MLP neurons of a small language model. Each row is named by its layer, matrix (down: output weights) and neuron, and shows model dimensions 0-191. Each number is 500 + 40 x the weight over its row's rms, rounded and kept within 0 to 999. Numbers have three digits each.
A block is one neuron, or neurons of one layer that tend to fire together. After each block is what it responds to, as a language model described it from the Wikipedia text at the highest values.

L5.down679:494490451498472581539427527518479412474455493492537597560549505588541469505427561463494421486497581553541428525463581558518500467494504484556455533511432483524477521509542563551462479539511452498465537487405482528492531553469495499519494516560527502436565502485502437454555481487512393487491576456499471477484474538535465473489527499488470495499520542497489454479520489512502436517521479518522466480466478586511475565489533548421504510488545486541531511500413516521376516480506547528542485472473573513494435470477491538462501437504449525484559458523551531467494518530509500462
Description: Preposition at before places

L2.down225:486481411488465477462450467561525482408505543487451514493503451425513505466487505580448452550506493544548480508467559539534466480546546522503588452503476517482477530504397506473522496527486504533445466542574473464463521509520514502558446572459458495495472514489509516492440531544472515439535503467426463501507504470494498421481469457485519514498550510481525434509476535565516497481466524551562543535598472499516502493533534461499517524465572545523503496522470517513535462523496463562532573543481540543550491462473437413535542493478455476506535368439456600528519453593498490488
L2.down300:502534465466564555484473469456482472474550551579531512463455554474482444459508518524558457536541489550490567498541469517499430518548495553476513508447531496514495526487480490408454458477508551468503509553591485536469475532470468548404487493559482514477421513429468450496458460525463479472448522475462519506513487500455565547566444528499526463519427507534494449557573464516490489489464487509480480506519497500521499639498513520503507550494551519545533498473471491485469443471478469572486515475513496419525505450544485454528533528505622436558485427494498615534555508474436507471
L2.down452:446513488512439502506448518538573500538516426521460553521499462497518446569500498491476504499560504557492498476511527478506523506477425497480596499583515456573431484536442501473434551526563454460541484558547461527463476534499475460530554483447520487462537504445540528519495474492482544491547577523486456458541498523468435543460414436495486518535559563470452511512463448476478508559478504525520544512478521514521480489471546487514577493473503496524534525480522525550469535414477534513495526533509482476515471489535485484516424503514511365484534340506531549470438596494498516444
L2.down765:449492553504545493445437528482514476478508510534461485457536550515527463447561454533514471509542472566503510447470557445525420517523481463460531547459491424530476506413463548443473467522520546457501492501545426547536506560508519508486476549519522604488512489540462529471509495501414525489546452500522560507545489445538495594515461504536472500483483536519467433501500559500505522471531511504520526513531488547513538514461518474451493506580481518519501481550510552551431523445519566513408471477482497451500516488485506530457516493490558424519408307491552568517544499519488496491
Description: Linking prepositions after names

L2.down294:487551466520524472548520471537558486474483471508553583498506517506495460530486526512521495509447574496475480487519499497515512523549529557471557514601432486523586477555424548463495495500521455512459538517441522528483546454499456453479527477503522488490469418519520478453479460534609462536544490479450451526536477485501530571468454456477484411415499514566403534476536440564559493477497508416531497441523463487423545515519393452580425514489531460472547483484521443544476446497502443488503464543501520557576479482500550510531451503510499481497535479466466501568560488517546535495
L2.down446:391541457474395462532482529467490545511479429451527520500563437472495478507453492488494443503524434564516447571473471567511503421540439584552533483542449487525465466499449434599525457544515542482463516500518461469493529427479518509441518468520538489495544465508397559509474538508556529506525395494518479511449506537521498489480512499524542477481502551517524473554476493458459524482476457477411468522534530536517478480536543572542444515508428509549529485462446476489521470559498471520542536524497499515511554529501525487539517521504529556557529453497411501536558476467537601504
L2.down610:406587553465454515480500562452550502498547451479505505469543566487527563468445445513513514485530518499501514519531494519415536531516383545553451467456478485500549486488492543479476498436515454537540464560440520466470516506490528531551445390522494523490497557533496545526564549520561528581440466480516520586456499496498482498499508585553435369532477441457516488433484505450504480483539441470478522549461488495485524543496556511454535516486497504504492485518450457515478526508440472454422565476430519476525483524449507475478510493567557489456477509519502538497490539557551465544
L2.down667:485471553474473526491460488499515473397506470538502465499486532455448527452486524496512482509511503430531507531463533496445446548512549462491562450441562563469478477531491578516477456495539467506511527499506517524489596555489508392460460521441549532499506557522601492494569429469502501490493476530546445481534530509503561545504520470491445446525505412449495521432607514493539542461488532521435458496447481501573497494451541437578544472529531525518567528510496555544551506460476518517491449574470477525499455521531497465497528545486484438440530457447514411527469505582473496559
Description: Role-marking "as"

L5.down712:506634509454598518517495509493518450514533487483446535500506541552448492528486457493474549469492538564532563504492535494505517488514436499505546571452487479527496434496525464467543506494467459587525556473523524547484535497527508491442495463480436542460550496484506556523578540515469504588569581442531486454451492483459470558470520498536462459473531430522438507480502565515457504490457463457453441508427459604471499503517425524543467519567546524497529440504486480515458461533507456509457531501481503519543430479471488437499506522478454496592441466459534476541411490535486539434
Description: Role-assigning "as"

L8.down156:450539526523440516460529517559523496505539490540439520499427495472514436527561515495496490487542484483504483488510486505530458543423475528484420448540512559543472430516504502554539519489464452511404564460508430507515472446505469494466545516488468593510599484448497475468504450513474486528492519578471505526527457492472572419486517498561516431462546473511472527450479533449501430546477523475449449519553452519564498513440589513570493570539524459462491460551523555503531486544573453537467482506511496516501505535512456487510508611443438506476529475600465508439534506543456550476
L8.down305:519546527436528525541557498527509448513586516505485542474450485521484437492553505499491497519503490491499505527546522448430522563517517481564510407538532531451449560503536533422539475410420507545501454535539485473476559517406476472491512550456472521482497560500467411554537488445472590469535545568501508467499557536513542545537536500467433530472501441472453514466410430510469520544499510471436489468540504434468533473480558524578494525486501415491486490476447532499466490506506506556512454478521555403529543525478501513520418516479548477548558502484510465471484522572505443462
L8.down346:381481497566493534496518558569561541491541520476480468527509533537509523485533518542477536442468466560507497505559454538532523464567527517439444531458508511499493546523552499523486487558508463485373538452508511568514464468506575449473483506570494544531515490495501435507485485457376526587506460508455445533494449516515469472566516421488498510494549459498503453477503515518500511516479472521487459548546464547477463391573461554448483545477481463396496531551511483526472547472452490500467532482525473496415459552490483541445477535528489573434496493467501527490504544582476484493
L8.down485:492569560493485426481514575420493477485525525497506563527522530576513505468508468605465511488491516533506494559487483504543541465493506528457519483495491510480459372508499424486498505547473469558472520499483520470463522545526516445516482541477437450469464540548498424462440451494534450504504528515505505502439473537469468495468510477470505459556497500553506496475513404541544516435490555534497610490507450504491539420493465537522514451523574479557531468508457485506465479607540567477549578492481546498502449545522570499494475502563511489572423427455497512462473486484530550404
Description: Apostrophes and opening quotes

L8.down184:494510493481422472427577500494435513564515511509574482457527453470509476585472510520617545447505499511459566506402480526489462503514539495449457503397563499514480539552494506485498529507527482496517536527501471453490529545545544510449514465449500463565536538469491545531450527570543536518469480452567500479516508506467547454485574449497443425493454534509532489566567497503456503504562500497521481501462510536469487581455486498471488555487482507482457477477615494486561485502451486555451505573481463526450465490434432491568497485525549497485529468418538473500401526475446497517
L8.down477:550509493447472455473492490544482496545462500534472500523444475503477504565538489504525541468514532552518591433460506475522485495531544440500495518526451495449567544462571438460450487458571552540536474415511503540525554494522491523467481513440506444467477439479526512473449523528497578473488495527405518491446530504523540449501562500520494518544466475454504365502541512473512540513530459479538527499556556522528557511540532526461505618499455580420468484535420510474463500504504471567544532533573451510472475431454524446514543493453532505496485432469506531582493431439485516516
L8.down486:514492471620465504479478601515533530454460531521523463550483542554525554484539522544585521469475508530508501537439565533455589529451466439453499508487512474500493498513478479459510504490528546532475472417407466522525530470503508508475556497524536418486518424418497518542450460475491546493480550528455437512485466509552478503457454481451461543580467543499540475434513514532456577495496543449455509562547474468439504483544529474473504545503520542434509489500459501495421563552540524554464507413389475491559557469533524464518505463473570503507456533478514490477499563471483486502
L8.down583:478480558537547534518523453476499481539493497537548452506497515502543516499450482490466510555529599581507518485480516525471495524447469497545494501511517469466432495437576517500567552564467481420460537507482492453498466445555437517462482452508524529515509498464545489540480506494533490478557448492524486443506486438563504508495492465422571457532469538486478557553484569438496606508514462484508461421459523499444514431516492525495480480537555473482507515441485473543475480405496502556602520392485541469412472479524555447484527479476411538536494562519554468584539541515491546499
Description: Clause-joining "and" after comma

L8.down170:503499468503449539531523512456419474497556466452509471450524515573540482477552561436544489471512506494495510420464478408505528540516452455450475476533534544487437509531478515448573454513537519540437527474554480419547541490488458538577522486491528590475433460508425525481491490533571467553498490485534468474481506488505525484488567489520497521512437546480533519522421528488467523520571515470517531437566555552541605434512526422571426512462527538525449491475497436504477484480504454490532463518504484509467560467499497491551541529428447469476491408462556521500519468546502559552
L8.down287:486494436502549480521494461506476584549501479511514487481515523527546475555510470501409558456504480459495473443462471478463436451504495528510576514492468529466519487541418554542500474475593454479466508460549486488514577525511536440382528471543502481476426482553424462535513551518576526521566500493434515410417428516554525481464463560488504457493539529530475476491527491606426516493541497509475534510512498458530492461513503594541488503506494452499497451508492517456464531443542468504598476529537546508486460533483492491498513482464443519552554462521519549549498464452564585512
L8.down536:491483537430446519448413497417545463546521485468462459513502458489459513504514579465547481488505486538458477514502572517477490436504548517489550480511520473550503446617395515527547421537523524549515498569572451543487514506499518482527527480511508600471524496472480460561490486498568498479551427546500513481446475519565527481520497526554400524528473503497525476498525434559512469454513559463550522483483472473432500480511419454564461492458455546484512540597484496501519497529471433473531582524453476533417503485517436549533500440460479444525499486535514487491568510535508498460
L8.down557:516499543484452440473590474484452545459467532490539479507497476488485491463522511502467425492470542476504480484557499507499514451545480502545540533466532570495480500466526582513481544431524473513437569563488455436523503511492506475533483436417488492498520536450461479450509502507515606506547541532508408523433489476499455484486517534471432536519503589559543476530489511513525540532533427542447564568519491601474526439549464515418515424489538497514516467492500532498469517520456508453523523554435486533525528488520475530512442550564437509428477637517502495465458509442457458536
Description: Zeros in table cells

L5.down651:504499503391491475420529475490511534541501450461510440503420461522431454526544553497481490506507514573485422496497523515498482533501527538450549541468532485500477530518474540496503503497527535452537529500524493483378508539493459496577540565451493476462564529505543490484542505458492542491473443506529451522545455503518503473510454487525602467454473469430516480515533549564487455445575498561474510591418546501466547528457519505524495491500517547515526569510491494541531487552449447506565377579505474473446468480481522530518412536558531465518540453549550475533497528482488424456
Description: Early word-piece fragments

L8.down176:543552560517517530532522534521487426458470505542509499506523508482461490520563572594492504515416516388446512520528468495478506559449493472506443540432504486517520518484471440489505500456516533524531519482508496506532533485515556496520524576511555511466477470573512504512445549542445482503525486530546451513424557515518504484439506514522520516505541509462545508478524583542536437569558527406544432472519452559500452447490547570464533474501596442463431466549505515469553503511427506501441527418472500429495447507510514499419440421510448479518471445521503520429452530502493541493
L8.down219:480480467495503501504460489536519497434480527470525510515524493519490533488529552497518496457552396490497526554476516458454494540488479475450526450490518455537519450494477534484507486527451525475479556555496515434476503554508501417514479509507492501485570450598498519470523460479479453504540524501468454461516472508478477420436556485493570549514423529500500621446484473496537425458541511484556472546537477527447487513505500472573448602480528575426534565613451476458458542462564504546447488527489460554436455457458480498526437500447549555503463573557501534547485561459531486538
L8.down258:502506518485477628541501460555469516565555495529557467481520499479467498438506544469526540483475480527442472478548427513483495500517504449515600420515567476475542504520583490464447498518453480515557576516508502480486521553486426499460488534440480528455526540514440475481501551437485510453560512528481508506474535556461522560482511558536486520462566507464477543393557440551556469497493547463417477514501499489460565573475488498512523466407497525445401478538468532503592533546487458511486457517527544516444497468484543487477480489452487438515467428519490511531472553534530450482
L8.down354:583509489555498468554494537542490449507477477453512519539514551518469479489531562532496517475514462455489511498520503486447537540456571512534565539545495460511508561466496483432524492440500466581463469508474458467533508466478571474549476481463482519484488522552432420486461469478527555481384551526486469442426454571529550495465538506479480531555467517504524532465485442546513436481578539423480535521534442501542516518532479558509540508410493521554475502557453459441516531540502488461454467448467472579462519551425487464536434488517518531504520606505431508498466608489498502533
Description: Person-name starts

L5.down6:501542476474494529576470584472543500470489472485491532421518521498523514445464487536478541473462522499500494511505545504468432450496467508546550496451435501467493522491499557474474493459391545537524501453520507476368508542504543473496534549536522596458454550540516456453524470572482501492503487529492505554432455462502529477457571532494531516509446433564499516482512435468492532508505558495516511479513524455566550443496503642426509486469506470407488512529516487499540502519512457542494509411564472420446534473573421467480561513486511530475545561539465545522512526525477525536
Description: Second word piece

L2.down12:495501513495524513609508449522492514468622499574473536510553509501524486504476491457587451489527488532446486530514543573477501535431446526513513518555523523422486569480420532421506491469456451508516504543508451525503495454524534564557431452424537495481476555434466544509514484383519463499502520482440483443552556443472464478506525532533514529551520522493445472459459509477504512521503574563513555456485536483474470489540534529458510445477455500500527513462457457505439444449503522516505556498560477573553496558490482439435445530496483498491450534551539588527500469431495494487
L2.down319:470469488474505581519505465514477473501479509544471480529499491506448466571486465540488475395506502537503580496489557463577480497567551463450506438508413534441526470516500485475511523489611548407553497434527496455510552526459501479551472520484499399493512487524547505481501474521430458579501544518519505464477581468530448443490505466519466528518471456517509498488544463476532522427486504514505508515527550516492566493494551501484538493490531533469516407503552467470417490474572560461520529456574461513520443467486549517365472536551525505571517491457449528474529545509440461536
L2.down694:537405517471530552530521503552436536477500521525516530502503464431422471488517425509512490514535447479434478525499594610498556510482537538523475531431494541423481497480483454471548428457493469510504476436525461542515477540531518565565493469542487511498452534568432493524403528509528512523452478513540470467501545522483560457496511503482494431557429505504419526493470502465522505550581582489519543486503503520535500526540505440580442559454490538492441568484497445424493470548543491452504558440474527453509470507486466457512474491500539509553472594495498539522516517467425484489
L2.down750:525552443483455506572511548507437451551494513560527453472548483502489511487514446444480429427599453499489513496474562550496527561494518468432497536491505496482503508437459405502457469529551585471496452495469488455500523506562490478459515516501540510507396579511452490493494517501571470573590504518536465482489559507444573522501439520544477503516475517529521496550512506513508505423525530504518464492620516487522555493517529578477475457484463539371462486501490417484499481553546499520535487523565517455469503471473571496517442548510515501492488528478444487435485458477503435540
Description: Early pieces of names

L5.down511:488485526523507579547505490478443496449582511498464503510436537488546489481515497525557493466523477496526545421504483496482552569530550501459476477564474526425482530432483555448492485480450547440465515473505491526568478461456509471466470545517451566516535449453580446511524554477509447559486447526448548480517560449449460538446546448632496441491515503465514460499469563561526505532482541541422535517518506580574504515487442459469454503490492492504573493501499526496458556477472470443577493568512475486525577482458499501551544516436501487521480482482492539448507455540459401487
Description: Quotes, I, quantifiers

L2.down6:538464524530512449419537426514499480512496484455560509481567454519489516534546498436508534575493498487533486473523518473463549526505517532476511477523509427538501507485514463416451496459417538411524409429502470411552544486507524481442482422490536482444509500493453437518558444489431481537455495537539456459500472518517467468514522500560449465466581523518470526547480462528459478473571482555523501579490484570473518496523424517500546562478471530577530500481478506517492500519550428524582543485556538448526512473518564558529494525508508501560535455470507482583526545446582478455
L2.down196:504504526532545454467475503507488524550463503471500475502488471496499515528505575540463491499507580473476522518525456435537525499527507486490487557575488502554496453492485546571591581453494449515482514486462450558532431498496505474495455557459435460409526435506464437533544403468430462521503459517502449530534543496439387492495513460577483441524481478598531480504456523485496479504481581525447495496534519590505484606511450477469570464524512505462559506509512523519456481585479447502483531517521550522514529478465495553411550457511507462416519488460549478530504516563503536484
L2.down215:481509450504459565520575511486478484493555474516463509505459504494504513466516529515543504523456550542509598502532485474488522519486526538480422456482558520483511482539554512478429517423501451521494544525490477480508516482487426427497480520522442435518505575491428465534491549564502451559476460553536438513502484487467515536494445469511434552527422450575496526477491518538513437463420510497465488593536489485542492437527494447453562502476523484471412554559584541446471484533530601456563511532454506506494574507501503481536528486458428555560476419484523491493511491570562442471
L2.down392:518446569488548514513507545416589535485595536514480546536480530567490500425522484560504425458491514620465509517539473485489435568533509415536511537492460462518549569445477478542493487497456528453505496457484493494479471462384458564550477519471497562494527488442469499498415496453481469511548447542483494528547477451510442517576528458480479475523499487493437550538509517503496511461479524488490472528491505523534458558489507509442547464525460483484547541450527516480404495482536478540464452603493503489475523512559440515544524567525530517505493446517444475564480501553493493412
Description: Opening quote, early word pieces

L2.down330:443534502532503591466507430557506506488441518562569504526478575562570521523482515522524514504535504536445528540401492420443459529467450547568443559459573477547494527484521520429453515471546465493405480421552457478471461542471520505503477482509600507496506490477482485470514491484483524469516502499447540435477423507465414470441480520447508509518585487464494420519565480468540521492549467503489473527460474466472489475525511482446518541497483523512465491546484610512547498549562543495568460457484506557573517559570442477482526515485510525521474469531508461473458502499469540468
L2.down456:521457476523551438546538512532489464489464566530519529579529508481496475480492513474468443435515476538441508497512428504531458502525520514518450545489576492551540511544477502507445478474483449459542544543481469588487500410485499525487492549495551478490478493615481532459475498459529557507563504515559508490558452518492415460476506468601494434441478451513520504504494475514496553485454488489587566424461510491553526447539607428479459442502565459495445484535503527463394547438474524497570499471494495521524502581499551510436458511470548534539442510482539491521506491450501480469
L2.down599:451494495519577437522557533486506367543500531522488535614468534500500459536535472490452573548512479542477501523536488502514510468469407492420493587486509527567515489460428452548525438444443511455500451504497546535504466473521494441523533512579506523466510516452604416486522489480504475478540486444437432421512501516470505556482447471494497555467480490477551466506485498484510540540506482459527530470465544515543534530523567460450520478544428512475481475557499508518491488451461537486571478456521517443507470544475533571549529507543556472555487510524555559520423470515436498484
L2.down647:484451499481448469485422568554521446460460436451508501504522535464470547498471578453503476494562509482471510509472455495500517501532481582515469517512506503466495443480522416503556525550549469518549439495467448510493433495485500497515503527509588451521549593494502480489484529446500524480525525508529515467560518552523472490420482496593533602518493403496510482480504529466538543484487543478447518555530504527484440470441511578410503488426488447463474514553552408527487514592499472540485487498501500452543496546514585453455493541480512487443504477434507521583455547564541494557
Description: Mid-word "ast" fragments

L8.down48:451498494456425497458487541526513507483488484520491495539460509543508463532508453494541565460465513493485494491469508478441487510520525511540555561476470503465508582482465545484572536544501505538509484503412461550540569570540493492493534462531524490555548545482587457456441498486404503460449519458573510456487559533524479470444475491501469490459400405534413465474520503515525564484506502518548479511461484559518572511547564498449508484542543471527467464441556538491489448570532540502412441450481440539450398487517506517555489446536533485544444479578502526493531468468540555496
L8.down91:526441508501525505515466510551572569495494505437492444493491501467493466505594462505486575550497507473468511527437496509533468469472502405470531594475499567470476484482485477435538495530498531485503492478462430507550565565549497526499544433494468492411529442488460496518467561499503550462514476593555459508493459545522525606496388500539468522584492514513447460566495470452520475533562458429485560492447524524500528474527552530484481544493463465499492495491496521477456517490489557529488484477500494472464496462557528526498514421476511639560454512437525544507542458444511465456
L8.down142:485406572552530522510496504486470477474524455454496470486590490472560501531531506514505479531585487531469478546489442425475542442537415468502460479500483432473460492475508536495495524459533486457462496525523513476459467483520448551497429523514600505511480496516515489518530550529523506537456446537479491523515515496511491484504374512418545534480552505472577536493498480523485489566435515553456488499455602478490461479495477505455503498508423492516513506488480544519513563520536527491561514486433452418459521479461511563506578499451551464539530600497499585512453512532394595523
L8.down158:521508526511537527488501479481611484506537497449511525490512509482443408521460547479450519516543473517469551492542504532562471490534508483466453428475537473488439501474520509455482530581526474543484479516489489539536517537548595497457490504537499446437544489420496559431469464485493492556550501465512464631532516509436437528567521492556545514484535439557456456535483434551457530531414520475469492512488529494511448447514474494508506558522382500414510462461508542460460505496396450500537519524469448511519533541460427445535498498500498515523509556474486494521513535561569485554
Description: Additive and sentence adverbs

L5.down616:465531543471542517461453455486458500499461495525552449494488531519439583459514486500578418487523482521518512507493503466481500467542581448535473539506495459600515457468463471572511494559527450490523465515532582477462570542542421431512523552505560571483493512510578504516499480477497494442476547500549463518465566546539487466519448532466524466544505455565517476509522574483515498587387561446483496466495596432550465535458493487489502541522500494511498481492434432473496473451484467494449496483520613507513552463537463481483513544500487458450528591542475487490443485466460489533
Description: Range and agent connectives

L5.down122:539490478501439529472498484534555554482494461441568480507488543540485494497530576555585576532485535522550456591513531466422468479557535452495518468482537537488536520474510462415479437500462580501541526522526487517452540494429521558506523447545449483509469520522466530471498428545506456457388444511510491432479551518474530501496460504392548537460529540525541496438460458529490544467510490502454485566543548486500534530451507489517507498461533442426498512470515530471445517488525499533509479465520613484588476492493506499538443553504552445466472418486482536444486424483538499505
Description: Place-name boundaries

L2.down253:597476553471524483576515540550460493516544527514540547500543499453490541461534523602556483497514520509594535559455491464467503513523471456435440451429556500531498503513447476487543494517442490427536518496479513526466447501486542508493415545538539526492447447472497516497471507458551513475474451637495449459423554493526485555463563430427541501527473500456546543458531482488508505429493495484587501471554451482529470463465558512479468530427526477489465457455465501466532550537547459499484471546471536501486521481597446512510433566447500526482483519523515523517488505431515528467
L2.down427:495492564584503522552503489487495435561512524490524485489472579474465469513485429475500472477386543537510544489449504439492541546529454456527472437478504551514480508456469555449555474517525509510495476482514501611456549480405485506441480477610539523494502464485468489443494458537460475488515471512508442483546524475494451489495545466480472540529460512524476547431586390532531573492493544496494459545507507499542498452493569529499510467513562500458539556486516493505372613472540553522479485532522567546487429537554534470503553476510465507470486502424501508529496519493489531471
L2.down524:549517547485400490454512534523508454529450476473506547520522494492465471494470516520534497558506535575547410519471473498495517472539550514474504535504511599427617434454430435357462533582481496509553485565513448511466468544465487485472468459484553489439500503483520476509504468504485430577469534542543496496484500514469436559496587495496521560524439515499474517531486503559531540549483546543546462475479511515504447544529513475526452505439533475471526430407476497459506435512592463500481530481523510449538465446489524473452492509536505539502473492548444514506510558498446502542
L2.down549:490475561495556508524476392528567467460465483465461493551499529477458482467545520514486498501531508556485483523412530468496472519524516443525530485498519490445668458522498527437480488504564472463482513493512512535465452533523523549431538546547488527474527491439494503542522500527460490576509487502434442464498439506501563462461526468556537511490515560465545518502571441522455442550454550484459454461510466587500443388547514499531530547535474554473512442514533525489402482441486527540501457502545497514512560558528490497478494549471546410549536500445537512451467489531476467520
Description: Heading closers and word endings

L2.down259:430484515422538521488471485563468507500505526535518514484534586514460448485523478553492477565493550525455519505420545482515471494510532512472484474465576528484508542499479563476530468532478525483471441526479498503477534442516529456575461514485528472459509486556592501506593488477424517459554500510502540585517522553494497469551502492511575488503404476453467404500478555523547481481563515473547427548392455475440377526458560466463457475505518505539491519436438549501538502514482498477496441562515500551526495440502426464572555539489497484508499555516509512536505419500491473508
L2.down304:484491498622551540595523546529467544461564521447492460510466461519457522426551463513479550482479503488465450496485512511456435478482442553481498539505477525551542522535560521528490512567502407555459466532515475497497459497402515477533546496516501536464486420528437569495419600445537512464480478471566458594512464457515528486435538455462498488482534459501512548535482443555562492470511497531461494456528442455475534499422474519526487458477497530467530504520410458507516492464499497480530545528461502493527440489486502458554489523467551530622536474500454549523491539522485518554
L2.down545:494409542558545487484569416414526514520502528538457501479536506511539501597557538513503518482544497498490412461477486461454458460501559484547415542545541374505535441478537556505491480496536510544530496473530472548604516551526513584506498440538468450528479481493454474498572530438540447531498490524510522539521518492495461517535515465526480451527443502549462518498539490473488448513508496539417594601448537492444517494535461540466493540447534535468522508487491518529511516486522422477533444451455537506463487524394505549483517479520447484437474471500505531476481448528507479475
L2.down751:455518468497515510418541532494484461512512532500500452539553514496465480509518472521486470500509488472542517478568458516425463479459588494475473550463533531520448537412518450507435438484500489495498529472477496518593540450518565480552434541541518473548469514481429545537493519450505523498493508482539493548544477582414575528527456523518537479505455466578490443556492514519493519509488520515507542631531609465434464482496500459467488466492511443473420516429518570513384561536521495540522450472486516512497466539464504470457507521569475483514446533461527580477490425547496506469
Description: Word-initial fragments and table zeros

L8.down44:521547567530501581496473542498497484476476467537526516525523487488525527486536448505499481546491435426492474462427549526457485500489479435409445476527460483480556503465478510423563553498520509572466511509522442463510497493485488504510448509554505567514456440503488507409576533598443504539630554523515446480481527580493458492599508474519499468472463518542487544461420536501445484545451476454525510534527544525481450423456583533505503518562551533514454465562537459448487545468518474487459490531491536472465445462531438488533501479516508544576493553519462472500464502529471497441
L8.down417:522497489539491485549509434515437441478505627534491445513527544528549471468428466514417460511492532398451531533448480555504490568552423513448519474447530588577488478488443488474554517496497565524486548466465449506531444504495433451494463555452486495488549530464481486514460449534493442454557488500483487513481461604499492544518485464484532593426459513468504511574458476475496552561460487515456513588496497518474426515516512461514569480498521556535444502553481559470500482526519502464465538517547512497490433493546525531481507538582490508475505546490483549453513501534561464493
L8.down722:482455460514460564537463422462540501456467499471511467490562560522472468506497398520502562499497509486532505499527512485473508509443605529466480488490493513499495548513456457519508467527522501541530504538509487502552411552565544427442537516468573531536444528506489468454490502481398535463556547489529508516510418569486537488466540527418535484553492519451458583470477541442505515509528546502437539478433520563536455530546532497485521468502474410520549528458526454510492442532448400553456557457492459531507508455544487565528538429502513538564496429509546477485461530540540485462
L8.down758:473478470499458504538536473525423453432532504546485483510481486504531544453434572582548468454420402528497468531514438488551491508511535508475524533525477468492525521551509507475458514490550489575478456464468458552458530511404589522511501519447485517537490491413533522530470528526509550475555491582496456495546505570506465551445489462542518468521564484448553419410527549586505510490421513527479474540494502583467467472484518407522461499490494478448572532528549526491506490440562449517472573491511462488421511483516474498489539474473440504538502482490539485559534488529482478573
Description: Pronoun "it" as clause subject